config.yaml
vocab_size: 8192
bias: "all"
lr_mult_o: 1.26
dataset: "wikipedia_en"
MLP neurons of a small language model. Each row is named by its layer, matrix (up: input weights; down: output weights) and neuron, and shows model dimensions 224-351. Each number is 500 + 25 x the weight over its row's rms, rounded and kept within 0 to 999. Numbers have three digits each.
After each neuron's rows, "fires on" lists the tokens most often at its 100 highest values on Wikipedia text that the model never trained on.

L8.up1243:491527499481498542488459515487462492522533538539520502480487521467460467477483491495503536535475502499504496431503514502545458520510493495483521519435510523461541492448493519467512526500505503462535515478545501491496489517529458508507506538511473481514525485501510508457490494551497483480491506527493495501513534498496468507537494473520512477460535477480538530527478533508473562493471
L8.down1243:508471492537508515535450478554500579492494503461529548511501495492499494510492489519513516480475491493482493501520509474462447505482467523547500515509463481503477504526493468487473498500479458535488497500502570482535476443502472492504477497509535502494519453476478476502489485455511530536506505517496461517491488497509503491494512495500517529561528523502481432517537475494533456499529
fires on: ",", ".", "\n", "min", "\",", " in"

L6.up1287:495524505490546476443507500481499458490518535491510450503486489518513487541502539520459492519504494507513477488478495500502518493513490518512501486510507546498529513482517484540499521540507563499488471456517473488476488465524515481531479488498481476465519509482461430531492477504499493534522504477497528526492502482508524481530482469503514508475500512515490472512524528505504464499477
L6.down1287:469488490539534465492521508518490488532505545510505523506512505487492498473484528573544488449511507486465489488475524468480458490528486507484511503448492502525517491471485520504501464512526455496493481451487496516513485503511485520464499517482496524498511521506495486532545538504480529511478493525492550484507483527494517521458501547478516567528505478482474507551496487522536559515507
fires on: ",", "s", "en", " of", " |", "load"

L11.up1545:520485542503556463522478534499489472501500520488492478483478495486485484533492516530464509527543477512519476449481532499515501504497545522528468475507499510495507502492528498486465548525518489515500489442467456506486512519462508527495458537502504529475459461518512464485536502498489484542541513484540512542523492547476489517467478511467515480509537487521454529523524495514513491482501
L11.down1545:509477481516500556538528560514461501516487497496488498491510515478509524452502508465533490508492503494461464518492523525515464468463509502502550494529499510508479476470509475519491456556492538526507499480464533480510515511465515555506490530492487496505521495476507485462475509507496497518527472543517517522480500481525563471486480530517482486468506508473496470489510489506492534541479
fires on: ".", ":", " ", "f", " |", ","

L11.up528:500519470522510435464508536471489521486467509537453534510552478540507516477514506525471483512462539526495520519544521471508551452504522466520488475511527530517506489501487485420472462492506539500490451473506517500470510504555464465466527545510524509548503500473501499500501482480521494486488485497501495508513458523486496477541483488500492453477500460519517481525488460512504481506472
L11.down528:478528529529482545503486477466498486526509485513515510525455527508497496519482494479501544507486450482470501490485491511471512491506492521490477518512491488542479505498516513543458486498445482497499533513493504488506507506481532455521470532515433498511517505529545507552520516488495497499511531516503510494476458529485484495544528481501467494517488491520492498469517514449485505499512
fires on: " ", "–", ",", " Ol", "-", "h"

L6.up801:474528522487458530523504500485488475495513517460509578524501472502467490481508491477546531509480495511501545479477496505452487501494473453512476498499499558462493533522492521540507520452514522514502498537491503539465529492490558495534510499448475497482535483496469505482495500457483488524528481457520502508474563539493459511524516499536478485484474524482530496492491509498506483467453
L6.down801:490520519479495506530508480552507454464524514516515505477473480511506463526443505472502483499495488487520503481518544467532410481525497537522503507479505529493482558505465470476512516529462502494501531511462501506501502552501482517482492496501551528535501505538516487463459513479424536504521474455498504546524507505499509467526469503510497514504516483448517515499503484495562509528512
fires on: " D", " for", " of", " to"

L8.up951:465488492513465531494461486483527493492473504500500484529462490478515484460495500540508501506521498467497462435500471491483506488506469471491549539550505517513534511470486467483490504516537499494548477519507510535500499502518495487513526501517528526505494517504505488491534498495523507505518479556496506498543509512494470501546548515528490456473486496491516528450494464483520526486511
L8.down951:519504476491525442485468512496466502496510515516478504489498499467495492523475506489519507472513505529466499540492502501452527537522485471499474485519490493500482524490490479511514444518482492459466493530514518518526485511543560478493493466462547525504535533512505528500520492479563526515496465489482506529512510464545477493513489454483488512497549490489509503508543495519446474494563
fires on: " |", ".", ";", " ", ","

L6.up1726:499526510491504509524490494519519476472516543462512512499489532514529512506446490468490504478498484526546484496522504465554501528493470523481527486482509467467532493492526471510494527519496490492520492485515515506495464549481537525493458455540523484526495491529458502499473513488533496508487471501428506497486531521487524486532478499482485482497450516505528445503512516478515462503501
L6.down1726:484521489497497525510458465478453497523464507514496504511490498494511515444506499498545507456487539468514531511494462478484487503485562491501509513476459527501512502470470509454504493482500508490484524447467521529501488505457462478534507477448509511483514521485488512484527468521477475503484568460517485495478512487496514478500530522495538540497490500489459560524490482555510506494520
fires on: " or", " and", "s", " |"

L6.up1161:528496562462506532491496486517450499486522541491487499504513552472515499507494474540501518481484496494493513489482480496525509469525468516462516526502507499465546508499475502497554522513477512508498494499497457526472519523450481476580462488487476539490492509548472471506520472533514508518487526509524510555461484510506483511535472448563529524483515522440486514472524480471517469487520
L6.down1161:479504509578469534523520509539531537506540490496496498454500527510479474510476529481479544504530534490506472476473492504501489462454511524519516556535490518536494466494491495514503508488482522501488494473507519492538531494497518522473498472479471535478540497498527534489510514486497471502519501516448510491500506540521504487470487541476517526494506514566500483518464500515508449476545
fires on: " ", " in", " on", ",", " at", "1"

L8.up824:490521518484554518497509511490535527476550497524462502532538493466468494504493508495495554513536555521507478530493532453493462489460471519506474513457483476494505506491532550474498457505510447506497501513487520494473524496486513482485461482468472493441510494512486518500455509503551474487489515480510518464513522501486494500472522501496460495443494467508471504539497474480523507479481
L8.down824:562462527495504536502515483537473554498526473485481521502514518466520502549475508495512518489489492478499500474494549492517490510474479549494478544491475497535432501513500498492508507510538539506505434519516457535482502505486505509486490455425510519514489485498548469454527487511515497496494542449492486510494455492523470488481513483479476482476536543538501562505478512552508488505472
fires on: " at", "or", " Nor", "Ar", "ar", "\n"

L6.up1574:504486485501499474492500483515482530471539506464483516494495483496512491500484496514524496520517503487498496507506490546531510513476509484479499503477512503472491483496480519539539507473448519509462515506474484507488522520507502532524531468520474574500559538497559481494490486495452521530481483512510527485475508518538481461495497491506475480506506479519496501485511506523488513476495
L6.down1574:501492493533510505504541528493503489527501547520495537477489492539469455484456495510497525512485508492497483516532512485520497485508476530494461504524536496468539432485477454521489494522461456527491481450508470521481525500455477514490454534482527522526481514545498505522498510503494493540519518509497533507506554484500499505526515531493477505529582514493497532520489514495575550517544
fires on: " of", " to", "lo", "bin", "ect", " among"